From a checkpoint of a small transformer trained on Wikipedia.
Size: MLP 1024 ReGLU, vocabulary 32000, 64.2M parameters.
MLP neurons of a small language model. Each row is named by its layer, matrix (down: output weights) and neuron, and shows model dimensions 341-511. Each number is 128 + 32 x the weight over its row's rms, rounded and kept within 0 to 255. Numbers have three digits each. A neuron's up and down rows have the sign that makes its largest values positive.
A block is one neuron, or neurons of one layer that tend to fire together. After each block is what it responds to, as a language model described it from the Wikipedia text at the highest values.

L5.down84:121103107150100108142137124111142164181081150170080096153160113133113105166142096045168112111073142079144096037061185151094110124117157139121108142128145105132171121102169133112068149137138132182114097131069113156087117116152122117102146082166072093173162126102108126118125144191045104152121092153118199099169107121132114147144108124113132114181081123092132096140112136142098187073133106129116165095138051098147120101095135051124124130098117158140098116108137144171155093107072149144152105146112108149111133096141
L5.down177:141116128144102140133093187154145162166147063152126138098136174149142096133090153134114068151097105109146172111092187097153143128131103141133070153108145135129120128143051106153118135092136133129156151119153187080114097106140177110100072095093140094186148179116080120115088168129091092142204140188085086112121174146137088123118138085107102100125068103172137155121136142128151105137174122221099097127147092158129127121090092146084149180163134098106119107152137146086091193156175168067238187083134117087095133178144
L5.down594:101128176111128128118167154132160129174144112102114117125133120098090147086102156171142178149143138138126033132086128135129111111107122162133121167112079105141103133166138177096125089128177164165103172104130133110073096137082093137173083168149138138095129126062073090185086128140140135130134126187123106107158142162126126100165073123078101120162185156131127073146182058097154084124104140089150124108151058114083096111117162106147152157155117135123144135096115097078150120158107104136180143189150128067177177129156
L5.down597:125121103194089099235060082104172142179168134115105078084138138171101159106181121061143101089130113130156152087122148123155064103134111121136110138168123110117116152168151165109105095169142094140134135125123157106109083148110080175127136100184108154090111114129172128108094121069129130142108124102117070150097196155166181118118118161140127151115116180144133136082120093127167099100127185129106131136133158106137136125097071142121141073110160106107098129115103110085153055160042100136177117170168088067096147090086
L5.down633:105064208165116108067143123147129137096155145082094118130173171127131216122124158142138139125113174122160150185144044116126073157117077105194146119156126134160133089118127133178206073137144135170136117102153076125117106116120154152140177070162123122089126100118171120118189020110072128107108115180128143088112040132095133176109189158149116156111111151107128149069123162076120174119091119147095122092037131200121093176149168143135110131126125152147144142132094128166125141193042126048159164097103127178058163111121
L5.down678:153114120160143131136120079148169124158148099134160157118134149123179085170138175085111121131132109131126148106172107123152090135178148109156100138158106188114071084115187165151119127147145084088144152122168097140138124143166123162184090156129159112111106120172132131101215098095147119181106073111109109152141113185139070076129141160148127167106097134117134119126186100134174125161092188150139071130154110082092097125151125197140085140132022111102155128121105173235129132172081125109105132114111076121141144184091
L5.down928:113154093124131142142153123158124156144083143115131122133178094111125184061143114117097123090135167081123105122103175124118080131086127140133105075085106081111136126150072131120142094152138110101141113115160096125161122135164094104088169061083120089171164071107091136129143125147148076127138142097154167134124145101108124164119128140139122077047172139099097124087099156181118113181112148109091062123125155092180148130109139085082139138117111132166136091113095127142087060098156177109181169143147149096074099100149
L5.down948:087070147162100154103150170189115146140138075079111158126170138116098117123111148103156166077131167065148120111142092145096111150137139140122128119098138124124133175091158160128099109098160105138105175085168155172127146133170105147079109162221187154132161145053104151086156123149133108166146097084095103187206097095120104131106129119067131053072131144094132120117145106146173069120124115118111136149107147102155153121081129133109078047116107163125188161165213092145119128152120059167117114121154134037107159121081
Responds to: Second piece of a word right after a two-letter opening fragment (Go, Je, We, de, re), mostly names and rare words: go-o-glesheets, Je-op-ardy, We-the-rill, de-th-roned.

L5.down78:090135151081121167098107123100211135122085096104124162127156112098115111092111203142087128150112155095152138143153128125126136157099165183146145122148141136107129117113081126099167167103077177138139070100148136100149103147100131072118132169148144121134169189148131167175127116150104171160156108117114118173129044163091181144124131069156101108133055055070111112149137110150155152170119148115104089100133133116138225070133135105153075154114161109069137096133141155088158081185109180124108123227142086152173136135063
L5.down80:115120115125123166078135099082126078147150064149111070128177106070108139128091132254138138173151119133161102157115101123105128112115118083163095131113094185138124068095128139181164133076134150129117120151150101153122161137097125104107092153095200116061095132128104145146113138150142120117145101112092131065117109131174126162164118143129127150056154152155158113155119081176184029090120139136244088156068138144202120124112125149122121125151188099185181143086136124123072102092158128130137167116112117093180169152154
L5.down422:125158145141125105107128166143125171135058152166151119096126125164099172115140114116150100085195087165053139129109116074168117126111113149100164110158153119158077075117157084105164151123092123163118116086130089156157143149134122133147100100166161153147132147106152107091128151113180174122180134111068142139179107108148158111159149093151183145115129121102166153127093115126063155150059090088124112179182176101118129092125133178118175178111128151112174165092124173122097174165137178093126095154186181131130128149112
L5.down586:121139144120102204110081125156132117120114097112134104092149103127176142088057104123144118131160168186166151169137081154086115148106135135133113112141125168087079114152246122142144121075185100105115174142169094155186160073072164139204115149174137196055099176078133132168046139149130121109121160183118113188146112183150141101140141188133111118097172125079132102104132154073145118131094109158180168113103189153182143141126141138122137143173146102162193103127132082127126150076131216133190118067085102107104106116117
L5.down760:140105162083162124074108118087089110099063107117152164128116158130180152125192120089128184086098130110074188144101028101121158177147190066171134148050115179110118151145145125108115149135155137113111150116227181094167132160136126132182126121125173143103156107125081098097097149171126081108155099129133147151130113141130183139129052168133075187072129179122140068147143134082123102074115137162105126119097137120139081102132114096114136141132178117107194139163165097116081137121214095118112119146147080149146180116079
L5.down861:155085138135166130121121094105068145103128052129152150114091155154084108169151082151156144109087130158120119085168135153150188125170124098111195159101130090185084143133124101106138145112114103122069110138108149052102136148148126092137122088086136151151088121181145107105126101132100177141075143118127162175112148142098158117178126129107145158110167107053132095183135107083073097182131129190096132108126165157097149163144127115069143124097111156140156116143097145133126117146162085168113100067157095124057092077082
L5.down868:134080121130156074102147061125076139154131106132115127139191088135091096138132135197145087112145097180146123137115147167098160112159120093122156144113126149069165169109044138125120124177185124124195121131085136119093183102137164122187097123107192068085160161134090067175151072170157164109121181138132116140166186127134120143121180153178124071126096106157128135137084144114179076142128129101121133134127150113179171049131081128088147117100163106146123146120111177181134156142152168139166134177136142097126151192085
L5.down977:112154113139055174147159146084100166109153118053082135106168099114123138125121118096162130158142130101186132129126107084114098128145144168137159056144137199142144165136172123176146138137140146126131106154130081198080171120154111133125101155140115194075120091117123132162102224162149087098118119104034131101148125104065106092132063094167129107091106173139144130145126138088111115108129097153180126176086199154132050187072102157128136105186120065147143105146102113087103070119128137185114085114135169138131150084126
Responds to: First word of a Wikipedia section heading right after ==, e.g. Early (life), Critical reception, Legacy, Awards, Death; weaker on occasional prose words.

L4.down337:104128135078188085127132167197083078186120075137157101130131117146121157125112128160183083124141128137177102164085182124137078055140102164120107069062136080121113133196130130120066146168137093137116138100095134115105152123120102078169073131145137136201121159149098163101106134153118116155128103134134136105093178164102136114115176124089148173190114136102097112106153118129144112131104114160095169130156151101126153116103107139104174138146143139152146193143107145077125150132096131218099227111061150164184152108150
L4.down725:145176137157094128129150134136119154097101142104165114067127138123089151188096127153089121081077154126163129166133163167122140112131171135139088126121174117125112175173067074143152122139112133078146195160123106140145107106170116146146138168167194128153090190160203163090176149173063157100155127138084177088102153188126096145133142120149164189126092213172137144110123118127139116125187156144122113096107182101090063108117142138123119106157103061154165162069141122202113138087125118127178131070132149146124129172140
L4.down908:157116102137164149092139174082133145102122128079200079139180123082123127122128133124095190154118073121108147131163112156142170127149119112105183177118070115146114117118080159192155122154128189113134152077125146123174099190135089083179200136162066130134132120092136087149159152143093154120116064169141116179147135090123140163196100133124123172161120167137113151115124119090161119130084147125157166140117163119126126124168069123085122118166155106102116170157068093116180145158121157110130100113133104175124135180145
L4.down998:078109114142153108075062151102171140095192114167065112120122103149145100117126046142140148077094103069134165121154181084092146105152058085104125088169139120168160098095231131105128109127146136105120126134103192111114115150159078121157141096114097142096133136094143145113115181118142078129107106102106108119120090099166096140098124147083121130078176077136102142099145177149194082130133145099099150145038169139130101171097110126114154175153146140089141140163147111197138138139170180114162112137104147221119171136188
Responds to: Word-internal pieces right after a short prefix piece like De, de, Van, Re, mostly in names and compounds (Van-den, Del-eu-ze, semi-de-ta-ched, air-s-up-port).

L2.down56:121099097148118171133191159074155127132071145095076174157161151175140107070149094123181158156118118151143099140090120098108153157149148132156078037188127151105067122114147144098144092138119123113128126146128101097119097103142162164115069116092085083097058084134128120127095118162149137128133180193098127138189092087106156050138152159170056126145135131162114093129143139058208106172120134102084106068171189146081126063136090147121125146152124129146118166098080115137184125120079111162134108114134061086121143187096
L2.down888:185156163163119125078096119076150123127172151255108156170168115194162090128183167147175131114123143120156109114135105129141089157104104077184092123212102109156142084134120140133126066168088128087176078109076096120120180130124184095123115110116123114130118071114091121121102138129147160099134151119147120177180118119149150070132160072144103183151128114119133131184137148101188062101136152098095099125141042110177104060146156164148140130142096132134127141105163173101101114123143139120088086138133061126093146110067
Responds to: Line breaks and list dashes between key–value lines in infobox-style fields, e.g. after "Time zone: UTC+1 (CET)" or "Website: …", before the next field, section, or article title.

L4.down78:168089157121130144138099080168172145170138120151146115106124106126153114109148144134163097115144166177146104161154151144141080140111082164176114107146120144120120126090135090130091074134104137148097120115111123127169132138090103120129158135163149077156096135164141107140201137134112123147152119129069131190200132163077095177031175053076119084108128100063131183097139071145133158081099111150119159159118151106153151150102081149131165144114072146161196161212105167124075115135080145131197179045133162116160150124127
L4.down273:168171042150126107136094118072170125107144088139131153074110075144085147106091133156116078160077149130158137078152112088089154149122153090225132122168113139135067076102153116100129171187131154160135097125136129179151180114107131109125122133169156068103112120149095087150114140155079154138103109107151087111124120126099176082165137067145111172105075176151147130141100105115125092068080134138141064121141142153178143137097105123133075146158149151120136139191168113154131181192119101188122120154141122073135105120169
L4.down817:163104109164069131064114164103142177097116130155162109105152098145069120132133079122138069101120122161140091150139165105108099160166144111143144131117149078108108051126199160084167152107114135169094094122098141120180229156126096096162095156092092179085063052070137180099123139103120156107091115101152154110191192093122137128131123129163092142115131109103158156106133119131188125179199109091130078153103171141195170102130071142104161139105133105154141185150115123110064151157109117114133109142107109116135097132174
L4.down900:045085135091104136107062143126155136099133176122151075137106148128120094153141110121151104121067111138152168123173075087152118197114169153132123107132146062105127138126075106095183196125132173140187135170102109170124126151099165127131089114172075127081138083160108203103105083123055157079134158131134123061144148168191109101215155113075113138143125146099113160162090227131109146132118118097117157117106153096134144087090105151109106109090142113103169125136098120091144098169131086124157096165158069088157105195107
Responds to: Words inside Wikipedia section headings (==History==, Awards and honors, Names) and table header cells before the pipe (Title |, Player |).